{
  "n_layer": 20,
  "d_model": 640,
  "n_head": 10,
  "n_kv_head": 10,
  "head_dim": 64,
  "d_mlp": 1728,
  "vocab_size": 8192,
  "activation": "swiglu",
  "norm": "rmsnorm",
  "norm_place": "pre",
  "norm_eps": 1e-05,
  "positions": "rope",
  "rope_base": 30000.0,
  "rope_fraction": 1.0,
  "qk_norm": false,
  "attn_scale": 0.125,
  "bias": "none",
  "tie_embeddings": false,
  "parallel_block": false,
  "init": "trunc",
  "init_std_qkv": 0.0148,
  "init_std_o": 0.0,
  "init_std_up": 0.0148,
  "init_std_down": 0.0,
  "optimizer": "muon_variant",
  "lr": 0.00138,
  "beta1": 0.93,
  "weight_decay": 0.22,
  "lr_head": 0.00541,
  "grad_clip": 2.0,
  "warmup_steps": 200,
  "schedule": "wsd",
  "decay_fraction": 0.85,
  "decay_shape": "linear",
  "final_lr_fraction": 0.0,
  "batch_tokens": 131072,
  "seq_len": 512,
  "doc_mask": true,
  "train_tokens": 834900000,
  "steps": 6370,
  "dataset": "wikipedia_en"
}
MLP neurons of a small language model. Each row is named by its layer, matrix (gate and up: input weights; down: output weights) and neuron, and shows model dimensions 272-335. Each number is 50 + 15 x the weight over its row's rms, rounded and kept within 0 to 99. A neuron's up and down rows have the sign that makes its largest values positive.
After each neuron's rows, "fires after" lists the tokens most often just before its 100 highest values on Wikipedia text that the model never trained on.

L2.gate356:37 34 27 51 64 66 63 63 27 28 63 48 58 34 50 54 56 57 37 52 57 81 39 59 51 34 72 74 58 59 76 57 16 35 45 57 37 38 55 41 61 72 54 40 28 33 48 66 62 56 45 39 50 47 63 80 56 26 46 71 19 11 53 31
L2.up356:50 10 29 55 45 60 71 58 29 37 51 63 47 46 59 51 43 55 54 64 52 62 66 59 49 39 52 41 61 74 54 76 31 48 59 43 13 47 42 40 67 46 70 41 09 20 34 59 43 49 45 66 43 62 78 63 30 50 11 75 61 20 38 18
L2.down356:60 62 49 45 60 51 87 45 38 73 58 53 48 31 29 00 39 40 41 17 30 36 55 61 53 44 23 50 76 57 61 33 73 64 39 66 65 49 61 41 66 47 45 46 51 79 45 26 53 64 63 37 31 58 49 45 77 57 28 71 44 31 36 51
fires after: " ", "–", " (", " +"

L4.gate1039:83 66 11 44 37 48 53 45 39 29 63 47 49 47 47 59 27 50 51 49 62 33 37 66 72 62 35 53 61 38 43 26 39 43 38 57 29 52 48 59 21 44 52 36 64 57 62 62 74 39 57 51 53 40 54 66 46 54 44 35 50 42 37 73
L4.up1039:75 20 56 48 50 60 54 39 43 46 78 62 52 62 69 50 32 34 44 50 65 65 46 42 62 58 13 55 61 25 43 48 45 63 40 52 34 68 56 65 37 57 40 08 30 63 61 58 47 63 48 72 49 40 40 70 67 35 61 15 29 36 47 49
L4.down1039:80 59 43 40 40 43 52 31 58 57 76 62 64 52 36 63 37 53 32 35 64 32 50 58 31 91 64 68 58 56 56 64 66 72 50 39 22 62 64 81 52 46 38 17 32 33 30 61 71 39 44 64 64 52 75 51 58 58 54 41 32 47 35 49
fires after: " ", "sco"

L8.gate110:33 54 39 49 50 46 41 50 58 57 67 45 50 57 44 52 53 26 54 50 37 54 53 58 51 48 45 60 59 00 65 50 41 18 62 63 46 49 51 50 63 40 60 31 45 43 56 65 48 56 68 60 49 39 69 51 39 66 33 37 44 70 45 63
L8.up110:29 65 58 54 39 58 48 52 46 53 57 49 56 45 74 84 42 56 52 65 34 38 59 46 76 51 55 43 65 27 32 50 49 34 18 58 40 34 27 64 37 79 46 32 46 34 28 65 59 39 51 58 48 64 61 50 32 66 46 42 34 33 55 62
L8.down110:57 44 55 40 70 48 42 39 63 61 52 55 52 53 45 22 54 43 47 47 07 43 67 69 36 46 55 62 43 50 54 52 36 71 43 24 50 37 60 60 45 50 65 55 46 50 33 52 33 47 44 23 60 59 64 23 30 47 58 54 43 48 50 64
fires after: ".", "\"."

L4.gate1026:66 50 58 45 93 47 69 38 48 69 55 42 29 52 66 39 55 68 49 40 55 20 45 79 31 53 47 58 37 55 64 66 27 36 66 52 30 36 71 74 42 19 46 65 60 53 48 37 45 57 45 25 61 74 30 76 68 71 73 37 65 49 61 37
L4.up1026:62 35 54 59 46 25 22 55 84 43 49 71 66 50 51 69 37 37 37 45 69 45 36 70 38 56 36 46 36 65 34 43 45 56 52 66 60 55 67 71 70 55 69 39 35 60 71 46 60 72 54 40 78 51 53 47 44 50 67 24 55 32 40 45
L4.down1026:90 43 17 54 65 44 77 30 57 40 42 35 47 57 31 41 55 20 26 36 35 35 47 42 40 68 51 94 28 54 71 58 41 59 48 71 60 43 24 69 28 51 86 49 41 63 37 33 38 18 54 39 67 37 54 61 31 44 39 35 40 60 63 71
fires after: ",", " Wi"

L4.gate803:45 58 27 33 44 48 54 65 48 86 55 91 52 57 50 48 34 59 36 57 38 48 38 44 50 55 57 57 56 52 36 17 59 36 53 63 56 17 65 77 40 60 55 30 61 33 39 45 57 63 18 45 52 75 55 44 56 34 52 41 52 15 49 78
L4.up803:50 68 54 71 66 80 48 55 98 21 58 66 41 43 50 66 44 56 42 59 33 28 69 31 62 61 49 40 43 25 36 54 60 68 44 43 57 62 31 52 46 48 46 30 41 58 76 66 68 52 67 48 40 54 60 43 51 64 55 58 18 62 57 38
L4.down803:70 56 29 48 18 49 71 31 70 63 34 53 55 33 37 33 49 79 18 43 64 39 33 31 51 48 38 63 32 73 45 60 55 60 21 49 56 37 50 74 50 29 56 51 43 17 41 74 60 42 60 48 38 36 32 58 50 95 32 41 50 61 67 58
fires after: " N", " W", "N", "n", " ", "a"

L8.gate597:42 58 37 53 56 43 35 52 35 57 64 63 39 46 44 73 31 33 53 21 38 42 61 66 44 47 05 49 41 49 50 69 80 35 45 77 31 26 39 51 56 55 57 70 52 59 43 35 76 45 63 66 58 57 45 52 59 34 68 42 51 48 60 55
L8.up597:33 58 57 34 30 36 36 75 55 33 82 74 42 27 40 66 32 47 33 48 58 40 66 33 92 35 56 63 68 47 74 30 35 64 39 70 49 30 57 65 78 37 50 40 41 60 39 43 34 61 25 58 43 76 45 59 65 52 41 55 51 43 46 74
L8.down597:43 37 61 71 54 31 55 47 49 69 53 31 39 52 67 45 27 55 61 50 17 47 52 49 32 43 60 28 28 23 28 50 28 60 44 50 56 73 58 47 43 61 40 25 65 43 61 47 65 30 24 54 53 50 31 16 47 49 48 37 30 41 53 74
fires after: ".", ").", "\"."

L2.gate489:70 47 32 45 48 63 35 83 42 59 85 60 43 48 59 13 40 42 50 10 66 54 61 29 47 76 37 37 42 65 59 53 48 55 22 57 41 30 64 49 42 51 38 49 36 41 33 59 29 20 46 74 66 43 58 69 69 74 52 61 44 71 56 50
L2.up489:73 62 35 47 41 66 34 70 37 53 72 73 47 63 52 20 41 35 60 24 72 46 62 45 55 77 46 57 33 62 58 51 50 55 56 16 54 27 52 59 46 39 36 50 32 41 43 51 35 35 57 75 76 56 47 60 56 60 44 66 43 70 39 54
L2.down489:65 50 37 40 50 59 18 48 41 62 41 38 62 60 67 42 62 51 74 46 46 36 46 50 65 73 46 44 40 44 35 74 79 46 56 52 33 44 50 63 46 62 50 47 27 02 51 41 59 21 30 40 35 25 66 75 57 49 64 43 52 54 48 30
fires after: "1", " that", " who", " in", " he"

L8.gate204:48 62 42 52 13 36 41 35 48 46 66 38 29 57 39 73 12 62 68 15 56 31 73 61 49 64 47 32 64 76 58 68 65 52 64 79 64 29 43 49 71 34 60 38 75 58 51 35 55 40 12 63 64 67 55 41 69 36 31 37 58 41 35 67
L8.up204:57 47 72 34 38 41 72 56 58 37 71 42 63 85 50 49 38 48 36 76 51 51 47 40 62 43 45 52 55 61 35 19 37 60 22 47 32 58 63 66 41 34 28 69 57 69 22 49 52 31 77 57 68 51 51 58 49 41 66 32 35 59 58 44
L8.down204:44 68 58 02 48 31 59 20 34 54 55 45 60 69 64 76 55 74 79 63 12 52 55 42 70 52 38 65 62 67 65 72 44 58 31 75 34 37 34 59 39 57 87 48 61 55 41 49 38 37 17 60 52 60 63 44 55 46 49 37 33 28 44 41
fires after: "\n", "==", ".", " Op"

L2.gate459:67 52 52 57 57 66 32 72 51 58 46 36 31 71 78 39 46 43 29 31 35 41 83 52 49 67 67 48 22 29 38 34 39 10 53 72 06 87 46 24 72 28 19 29 30 47 49 53 56 63 45 33 52 46 78 64 48 47 57 74 50 75 50 43
L2.up459:56 47 71 63 83 43 48 45 38 48 61 21 49 53 74 36 50 22 45 17 69 70 84 61 47 31 62 41 63 34 49 37 26 16 69 47 46 48 34 51 67 48 64 57 25 51 17 47 36 66 53 44 47 45 43 56 51 49 39 39 52 77 39 47
L2.down459:61 57 55 65 35 52 31 73 31 54 52 36 68 54 48 60 40 53 51 43 58 43 48 32 68 35 50 54 73 49 33 48 44 44 67 56 53 59 52 03 67 57 29 25 34 44 21 36 54 53 54 28 32 51 64 42 57 50 39 49 62 41 71 58
fires after: " ", " (", "ia", " N", "fo", " \""

L2.gate676:32 48 47 45 63 66 41 47 45 37 56 57 78 54 30 49 62 55 66 19 71 69 41 32 52 49 37 55 38 45 52 72 56 74 59 37 32 40 20 40 66 42 50 31 28 53 69 47 48 41 53 43 60 64 38 56 29 63 72 36 25 57 25 75
L2.up676:28 29 53 58 58 57 52 42 35 48 52 31 72 55 56 46 58 53 99 46 76 52 48 46 75 69 62 53 28 39 72 42 50 60 67 65 48 50 42 71 49 45 51 43 19 35 53 47 22 76 58 38 55 30 42 48 59 44 24 43 44 47 59 62
L2.down676:84 61 50 53 56 61 80 32 49 55 59 69 51 03 53 60 21 45 31 77 34 35 61 71 44 47 48 69 62 56 41 52 10 58 64 34 53 27 43 56 59 66 75 62 29 26 63 59 55 59 30 45 70 58 86 57 45 54 46 54 36 70 50 32
fires after: "\n", " (", "-", " \"", " ", " ["

L2.gate1592:38 25 65 57 64 56 53 63 57 55 53 78 34 54 52 39 47 59 46 21 66 85 66 43 38 75 56 46 49 55 49 18 71 61 50 37 36 62 71 48 56 25 49 35 34 33 51 45 46 86 57 73 50 25 36 68 49 46 62 37 34 33 53 47
L2.up1592:52 28 17 28 48 46 53 36 68 38 66 64 41 71 29 54 59 42 38 41 24 48 67 44 57 67 35 70 69 62 63 51 38 25 26 56 39 47 74 50 60 52 20 49 99 61 42 70 61 58 51 63 66 23 78 50 49 70 59 46 46 69 39 46
L2.down1592:43 52 38 38 61 65 65 40 71 46 99 40 17 54 59 63 57 47 45 43 60 44 71 49 67 76 47 57 51 47 48 31 46 28 51 34 40 53 91 67 69 37 29 50 72 66 41 53 73 57 62 63 47 43 49 62 46 51 50 50 55 55 60 31
fires after: " "

L4.gate1453:38 42 46 69 84 42 48 00 77 60 38 51 51 66 53 51 37 38 65 40 58 85 51 64 55 59 56 64 63 66 67 44 43 41 28 61 46 31 58 17 68 44 42 38 51 72 39 44 59 54 59 40 42 29 53 61 63 42 73 43 48 48 31 68
L4.up1453:32 70 64 70 53 77 52 51 46 43 37 75 51 54 66 72 41 45 72 60 62 42 45 50 39 35 61 43 59 49 35 29 83 49 72 67 75 84 30 56 55 37 56 45 69 39 48 52 46 31 73 40 45 56 64 46 42 36 59 70 65 57 30 62
L4.down1453:90 34 52 57 46 54 57 59 27 44 49 87 58 66 41 47 41 61 46 18 37 27 25 45 34 52 22 52 52 59 66 47 58 67 41 38 32 59 72 45 46 31 62 63 62 62 51 44 48 36 48 58 59 41 23 45 51 78 39 45 80 46 39 49
fires after: " (", "-", " \"", " ", "'", "d"

L4.gate429:42 61 56 36 31 23 10 53 36 83 79 37 29 14 13 53 58 47 38 43 45 70 55 81 49 54 45 81 58 71 58 52 50 47 44 61 44 55 21 33 57 43 23 41 63 68 37 52 51 63 47 44 35 30 55 45 61 68 32 43 42 42 35 30
L4.up429:77 54 58 56 39 64 47 31 64 38 29 60 67 56 35 66 36 32 63 60 55 52 62 47 42 41 30 64 61 56 54 45 52 48 48 57 28 63 39 63 63 14 70 22 61 61 56 27 79 69 52 89 54 29 42 77 47 51 62 40 62 71 42 27
L4.down429:65 66 53 62 34 50 60 22 53 60 30 41 42 42 77 76 21 46 38 46 32 64 52 48 56 46 22 49 63 93 32 70 21 62 46 62 64 54 49 64 30 36 32 77 48 54 44 28 58 59 56 53 43 46 82 53 56 51 46 51 56 61 36 73
fires after: "==", "\n", "Early", " ", " ("

L4.gate69:45 47 27 33 46 54 25 57 57 37 73 59 43 14 43 52 58 48 39 93 58 73 55 58 40 58 65 23 60 38 34 47 62 45 54 44 40 32 38 47 52 38 38 48 51 28 49 50 26 42 52 30 42 34 33 63 38 55 56 71 27 24 49 51
L4.up69:55 65 48 37 28 65 26 37 23 86 63 36 46 64 16 75 46 49 66 71 66 46 47 58 53 64 20 51 54 51 69 51 56 64 63 32 62 52 41 67 57 51 36 46 71 59 40 61 28 39 57 49 47 58 83 48 57 59 37 65 54 59 66 42
L4.down69:69 55 49 36 38 53 38 74 27 66 50 52 34 66 58 89 52 49 84 52 67 49 62 61 62 47 76 57 37 44 72 67 52 54 33 49 67 38 56 75 45 58 58 65 71 56 70 44 64 62 40 67 46 44 50 36 52 53 62 67 55 43 32 54
fires after: " ", " re", " c", "-", " (", " \""

L8.gate613:65 54 62 52 75 30 59 45 84 51 52 57 18 53 50 48 63 49 29 37 40 61 38 35 20 61 65 56 31 55 38 72 63 68 52 56 58 68 57 58 70 40 42 42 33 37 35 44 35 47 48 59 70 00 58 80 54 47 47 75 58 50 40 55
L8.up613:23 71 36 40 67 56 58 20 47 23 48 50 72 53 55 11 55 35 36 59 70 61 40 53 34 67 22 42 51 91 40 20 25 65 84 60 89 59 12 41 74 49 55 56 55 20 60 21 49 17 54 50 37 47 45 40 50 44 68 32 51 26 53 60
L8.down613:47 59 56 45 42 67 52 50 59 27 27 65 48 52 41 48 71 24 79 76 61 49 47 40 41 53 32 32 44 46 60 48 00 58 28 27 72 46 33 60 66 76 47 58 71 63 32 57 42 41 54 31 33 37 26 51 37 65 71 40 44 61 52 71
fires after: ",", "°", "S", " ", " United", "2"

L4.gate1654:78 39 50 37 56 76 73 40 46 51 54 44 31 46 70 64 18 44 50 62 51 24 43 65 58 54 37 70 74 66 42 44 36 43 38 63 34 56 70 73 49 59 62 57 45 12 30 64 29 73 24 38 38 55 77 17 50 47 33 51 65 46 73 39
L4.up1654:45 69 53 50 62 39 45 70 56 52 40 30 71 51 38 33 38 44 59 47 61 77 96 38 34 42 64 47 70 63 93 44 38 55 45 28 30 65 33 52 66 34 65 42 33 71 37 64 59 64 46 52 36 41 46 46 14 66 17 39 39 70 48 41
L4.down1654:67 59 61 76 71 49 64 48 48 40 31 58 47 68 34 42 51 41 45 61 26 45 75 62 57 35 60 33 69 71 38 57 45 52 61 38 61 16 41 67 44 65 43 69 30 38 41 42 50 50 32 39 60 28 31 48 76 45 36 57 56 51 64 39
fires after: " (", " ", " \"", " [", "-", "["

L8.gate1033:79 53 59 32 49 28 40 45 52 66 30 55 48 70 00 42 45 71 68 76 49 23 50 42 16 71 34 59 72 53 49 53 31 53 56 59 25 50 35 48 57 52 46 25 51 40 59 50 46 42 47 51 44 17 76 44 53 47 63 80 30 52 38 57
L8.up1033:38 29 50 14 68 75 54 58 18 48 60 85 56 78 62 59 61 60 44 69 58 30 42 48 36 66 35 48 48 42 40 40 34 60 52 66 54 46 49 37 51 60 66 25 39 51 58 23 51 48 40 58 52 27 67 44 62 40 67 68 61 17 87 60
L8.down1033:30 40 54 53 47 50 45 47 29 68 54 44 51 46 60 52 49 76 55 83 56 41 48 41 45 51 40 31 29 37 46 57 54 41 50 66 66 63 70 61 26 50 17 63 45 49 62 41 66 66 50 55 75 39 66 30 57 35 72 17 53 37 77 49
fires after: " ", " |", ";", "8", "2"

L8.gate333:63 54 23 29 56 38 37 78 44 43 29 55 94 47 43 41 88 55 52 39 42 56 51 52 57 52 44 42 42 58 61 48 41 50 55 55 71 57 41 41 45 50 52 32 31 69 46 29 46 67 50 40 66 55 14 44 12 36 36 44 56 65 49 40
L8.up333:51 59 54 86 36 49 37 49 53 73 51 54 58 47 62 85 79 53 62 68 45 32 48 29 44 36 51 45 91 41 33 29 30 48 20 52 65 42 34 46 72 35 67 59 49 63 65 63 81 55 20 42 61 66 37 25 32 41 08 58 62 17 55 77
L8.down333:27 21 42 59 50 62 61 51 33 22 41 38 48 39 56 28 42 63 25 22 47 49 60 23 35 59 43 51 18 44 09 48 51 51 48 22 37 66 51 60 70 77 56 64 57 25 46 64 57 54 37 40 56 48 13 64 39 26 48 53 50 45 48 57
fires after: ".", "\".", ")."

L8.gate1490:20 64 58 35 46 47 31 52 52 52 54 79 33 45 16 39 57 34 42 66 30 41 68 63 36 47 68 55 43 29 46 59 41 90 47 65 56 63 33 47 57 68 55 58 34 45 57 43 67 51 46 31 19 40 77 57 64 41 53 35 37 31 44 42
L8.up1490:33 26 54 50 55 71 16 36 49 54 42 49 39 85 23 52 50 05 34 62 28 73 43 47 51 48 48 37 67 82 41 33 46 20 43 57 43 48 56 50 42 64 48 33 58 48 47 70 74 52 20 52 31 51 65 48 42 69 72 58 33 73 59 65
L8.down1490:52 57 38 70 43 36 66 29 48 73 51 33 56 31 63 75 59 40 30 66 62 69 85 72 72 55 54 40 66 60 61 21 44 60 41 51 75 37 60 44 37 59 64 71 56 80 41 62 63 55 48 56 47 43 45 58 49 67 44 32 72 36 34 74
fires after: "0", "9", " "

L2.gate244:60 36 86 50 57 45 39 58 50 62 54 37 53 46 41 45 49 31 63 64 73 50 39 40 54 70 44 44 39 61 39 62 51 47 57 47 33 37 32 36 67 63 54 51 64 43 42 58 35 42 42 37 60 19 58 49 68 37 39 36 40 35 47 26
L2.up244:45 39 60 64 48 44 67 39 48 76 40 42 30 66 32 41 41 60 34 68 71 52 68 56 42 59 51 66 51 60 79 37 49 28 49 29 56 39 09 54 50 68 59 26 71 54 24 61 48 34 34 59 55 47 81 56 40 89 58 40 43 61 48 34
L2.down244:56 45 46 55 47 71 42 41 34 67 44 55 60 56 43 44 52 39 49 61 24 42 63 50 59 36 40 39 28 59 65 43 60 48 45 12 45 36 47 69 38 47 60 45 35 84 26 63 52 44 49 51 57 30 91 44 38 63 47 58 60 84 37 66
fires after: "\n", " (", " \"", " ", " D"

L2.gate1077:41 33 37 39 23 47 41 54 70 55 82 68 51 48 57 55 76 30 67 35 48 71 56 42 39 70 58 47 44 42 32 44 60 70 57 50 40 61 44 62 56 55 71 29 44 72 36 16 48 42 44 43 53 50 42 65 48 64 32 59 56 62 83 40
L2.up1077:52 70 47 46 63 48 52 61 35 39 78 67 54 85 27 22 50 55 61 30 52 57 36 53 36 30 47 61 49 46 65 53 61 32 56 46 60 48 87 54 64 52 47 59 51 55 52 56 55 56 59 39 46 78 29 54 29 31 64 42 21 46 28 15
L2.down1077:42 65 43 44 59 39 55 80 46 71 49 49 50 47 43 39 51 55 50 42 43 54 49 39 31 13 59 21 66 57 54 83 48 44 27 60 36 36 61 54 70 58 22 53 40 57 45 73 40 44 61 64 45 82 45 31 49 45 64 40 44 71 47 43
fires after: "1", " Dur", " In", "Dur", " For", " in"

L4.gate1040:35 57 56 62 44 57 47 40 49 82 52 75 44 50 33 44 43 60 66 23 10 52 61 62 52 56 29 17 61 65 28 63 39 51 54 42 48 41 60 23 58 32 65 47 56 34 50 69 38 39 57 47 57 46 18 61 66 50 49 24 61 26 38 23
L4.up1040:27 47 38 43 50 50 64 66 40 43 64 49 50 69 49 47 60 52 42 53 21 36 80 23 61 70 23 36 32 74 31 49 42 50 65 63 52 57 44 17 50 34 54 54 62 42 45 62 49 74 59 37 46 36 41 70 49 23 53 38 60 29 65 18
L4.down1040:52 38 76 56 59 43 58 49 50 50 51 58 60 56 63 54 61 47 47 39 19 52 36 67 52 42 38 53 59 59 29 55 64 51 25 55 52 64 28 42 61 49 70 49 37 31 66 47 47 36 21 72 42 56 35 77 73 47 43 34 58 50 30 51
fires after: " the", " a", " A", "M"

L2.gate984:45 61 42 45 64 63 41 46 50 57 54 42 38 43 44 13 62 51 76 64 66 66 45 29 45 34 49 54 39 49 55 54 50 32 60 51 66 57 47 80 43 76 52 42 12 61 56 22 45 58 57 34 49 32 55 48 50 68 58 57 33 38 68 81
L2.up984:58 44 38 25 61 44 59 58 49 28 48 65 70 06 55 33 67 46 63 48 61 64 29 56 70 33 56 64 56 74 50 37 56 45 34 78 49 35 55 54 59 46 50 41 33 48 43 48 32 52 75 42 51 59 71 53 87 43 34 77 51 56 44 74
L2.down984:80 42 36 47 45 29 65 65 72 46 77 66 31 49 79 63 40 70 50 36 62 56 42 46 60 31 67 25 31 37 30 18 60 64 60 69 53 49 38 44 51 41 53 61 64 43 59 65 49 46 36 69 54 46 80 64 41 49 77 59 38 49 28 56
fires after: " ", "1", " ("

L8.gate694:58 69 37 51 50 27 51 37 52 45 53 83 68 65 36 50 69 55 45 41 50 58 47 74 29 24 59 40 50 50 40 31 64 24 84 62 46 54 74 59 40 55 37 54 58 49 46 37 41 80 53 75 23 43 04 70 53 35 78 45 28 40 29 64
L8.up694:09 59 48 52 63 57 43 37 50 56 52 47 54 28 66 70 46 42 37 48 60 38 72 54 48 47 29 18 60 60 69 62 72 54 58 66 72 54 66 73 70 73 55 21 67 56 48 78 43 70 50 56 50 57 43 60 50 53 69 63 38 14 60 60
L8.down694:59 50 46 36 42 48 38 46 83 79 44 30 46 39 58 24 77 58 53 44 66 53 17 36 58 47 40 59 43 49 51 48 36 63 60 44 48 27 58 61 71 52 86 74 69 63 36 61 41 22 53 53 42 55 51 77 59 43 43 71 56 58 62 62
fires after: ",", " ("

L4.gate346:53 37 44 71 50 87 72 62 36 37 33 39 49 40 34 44 53 69 54 50 53 72 43 36 50 77 50 61 75 48 61 59 42 48 34 39 45 14 62 23 41 59 60 44 69 41 10 47 73 65 70 36 47 45 18 47 54 62 29 36 62 65 50 43
L4.up346:30 62 62 54 45 62 31 53 49 45 23 48 62 49 43 56 53 43 77 52 42 77 30 25 28 78 47 64 43 59 63 44 41 79 48 47 34 48 72 41 40 29 48 58 38 34 68 24 59 39 55 62 60 63 38 55 40 53 49 24 48 46 85 36
L4.down346:54 55 46 47 54 81 78 57 34 62 22 64 31 51 30 64 50 63 47 49 58 65 42 78 67 51 41 60 40 59 50 19 32 65 44 58 78 56 60 51 36 60 75 56 62 51 70 31 29 59 35 58 83 29 11 34 63 41 40 46 65 41 59 34
fires after: " (", " ", " was", "-", " \"", "\n"

L4.gate1410:47 79 54 43 70 57 51 42 54 37 81 60 66 58 41 56 77 40 52 44 31 47 38 19 49 53 53 55 44 63 59 63 44 47 69 47 54 38 33 38 63 67 45 37 63 34 48 67 68 49 73 31 28 32 50 53 44 46 63 48 57 82 48 41
L4.up1410:68 53 54 68 41 49 59 39 53 18 71 58 91 64 43 50 52 52 52 54 54 37 72 42 52 63 43 56 35 59 61 39 45 46 29 38 51 50 28 47 39 74 64 06 37 28 44 58 45 62 47 46 45 47 24 53 34 46 45 43 55 42 68 61
L4.down1410:57 58 30 38 44 41 51 48 32 77 47 48 54 54 36 40 46 63 41 36 46 55 49 41 57 71 64 53 48 75 20 39 42 44 41 59 56 42 43 34 86 43 74 56 71 28 58 56 42 45 23 54 55 62 36 51 49 64 64 39 39 55 30 65
fires after: " the", " The"

L4.gate1672:26 57 41 35 50 59 44 35 42 41 38 66 67 41 60 54 64 42 34 15 73 51 42 51 20 36 64 47 41 38 80 37 47 42 70 54 68 33 45 43 51 28 39 53 66 57 62 63 33 50 65 27 43 47 53 55 43 75 29 33 30 55 38 37
L4.up1672:30 56 87 40 45 33 66 72 45 49 38 68 74 39 55 44 44 40 59 47 56 61 69 38 52 61 49 74 33 62 37 32 39 75 55 36 64 61 67 39 61 61 70 64 36 42 16 56 60 51 91 62 35 27 55 68 38 50 43 48 32 68 76 38
L4.down1672:52 48 48 65 55 64 45 17 34 45 45 23 43 58 23 77 18 66 46 48 48 41 62 48 24 68 81 27 40 63 56 54 42 32 21 51 53 44 54 48 44 32 51 32 32 43 41 52 25 55 41 31 33 50 63 49 60 63 49 48 19 64 41 83
fires after: "s", "S", "qu", " S"

L4.gate1622:40 42 53 59 72 33 48 30 65 38 38 57 73 79 75 48 46 48 51 22 32 74 70 65 65 00 56 50 41 50 57 48 63 35 42 56 33 52 73 70 43 62 60 50 25 19 56 58 30 71 51 60 11 43 99 46 36 24 41 37 51 55 55 26
L4.up1622:23 57 54 69 42 37 61 63 56 51 64 26 63 49 67 68 69 40 63 45 47 48 31 42 56 31 76 56 71 52 54 48 62 44 49 35 40 61 59 63 37 45 44 25 51 39 55 43 44 47 56 78 63 65 66 32 48 20 64 26 47 44 47 55
L4.down1622:50 34 46 41 81 57 55 65 53 49 38 58 60 39 62 41 42 75 58 73 37 49 42 48 44 73 44 74 73 34 47 35 47 34 54 38 52 80 43 40 55 71 47 60 28 79 52 47 58 59 35 49 54 70 64 72 51 36 51 58 38 36 57 41
fires after: " ", " +", "a", "–"

L8.gate1434:45 46 40 48 74 50 55 49 51 75 51 39 61 27 70 39 25 51 56 52 07 71 73 25 61 51 34 55 49 51 56 57 47 33 38 89 79 57 59 38 70 40 53 61 19 44 71 38 56 30 58 59 40 43 31 33 29 54 29 54 62 56 49 50
L8.up1434:54 54 44 32 32 89 37 35 30 77 21 26 52 33 41 54 71 70 58 50 45 34 34 70 56 33 77 63 59 55 32 57 83 57 46 45 33 43 49 59 66 54 44 31 57 47 53 33 62 36 80 26 42 34 42 60 35 25 45 60 49 64 39 20
L8.down1434:39 48 71 56 33 71 45 43 56 64 46 67 52 57 84 56 54 49 40 38 59 56 60 63 27 58 49 33 32 30 76 52 18 53 56 19 35 56 47 17 72 75 46 46 63 30 30 50 45 62 49 44 51 43 36 59 45 65 23 58 84 78 44 62
fires after: ".", "–", "\n", "\".", "ph", ".\""

L2.gate826:39 32 38 38 55 49 48 51 45 51 08 51 44 19 58 80 47 81 42 31 72 42 30 55 53 13 65 42 44 40 29 38 33 55 65 43 35 54 58 52 55 47 52 43 53 33 69 52 56 57 62 44 59 79 60 71 38 53 31 51 40 54 28 29
L2.up826:53 41 48 54 45 47 82 48 43 59 39 61 45 34 50 69 56 58 55 59 64 61 53 55 65 82 36 63 42 51 37 41 46 52 59 63 59 60 41 52 42 58 31 31 54 41 57 48 41 74 51 48 74 70 32 13 55 38 44 82 31 65 38 58
L2.down826:51 43 68 52 48 41 38 53 65 59 65 49 39 61 32 53 76 59 61 25 14 15 33 40 39 36 51 52 35 75 51 52 51 54 61 51 36 52 54 36 46 41 48 35 42 44 30 43 54 53 79 44 51 24 64 49 68 62 58 67 24 47 43 47
fires after: "S", "s", " Camp", " As"

L4.gate1082:84 44 46 52 55 66 42 50 59 38 23 69 53 31 86 30 59 72 47 67 89 52 15 47 54 45 53 41 63 60 71 64 49 23 68 36 28 56 76 37 55 47 63 40 59 41 49 50 61 23 46 69 55 82 34 44 56 52 63 45 71 46 65 60
L4.up1082:63 65 47 52 22 26 43 53 54 74 25 56 64 65 41 55 33 64 37 55 59 58 38 40 77 36 81 61 20 55 54 28 42 58 65 56 31 56 38 64 72 68 44 60 50 48 15 38 79 39 54 49 62 30 59 60 66 68 44 74 24 54 46 35
L4.down1082:93 47 45 44 35 86 27 39 60 80 38 62 48 31 78 37 45 56 43 59 46 30 39 13 24 56 41 53 43 70 30 41 60 58 55 33 73 54 49 63 59 33 69 67 62 51 47 47 77 35 47 36 37 34 33 41 58 43 39 66 43 28 61 43
fires after: " ", " a", "n"

L8.gate1549:53 69 50 88 49 43 50 35 51 40 64 55 42 40 75 61 42 36 54 53 70 28 51 08 40 32 49 22 68 54 48 56 17 53 50 67 46 61 51 59 47 58 61 40 56 35 59 42 58 49 46 50 48 26 51 15 19 69 48 27 33 72 55 42
L8.up1549:59 44 54 48 40 46 58 16 30 52 75 32 34 67 30 33 48 57 34 37 46 58 67 51 29 57 36 53 43 43 43 50 09 71 55 11 41 36 60 81 75 40 55 52 59 23 40 53 56 44 81 53 58 72 59 35 61 64 32 47 49 48 50 29
L8.down1549:42 27 30 41 48 65 46 56 48 66 77 51 22 57 77 57 31 14 70 63 56 38 59 80 39 41 62 56 49 48 84 27 53 53 34 23 60 35 53 41 97 57 52 47 72 69 57 57 52 50 75 37 66 18 32 46 53 47 47 61 27 57 62 30
fires after: " =", " is"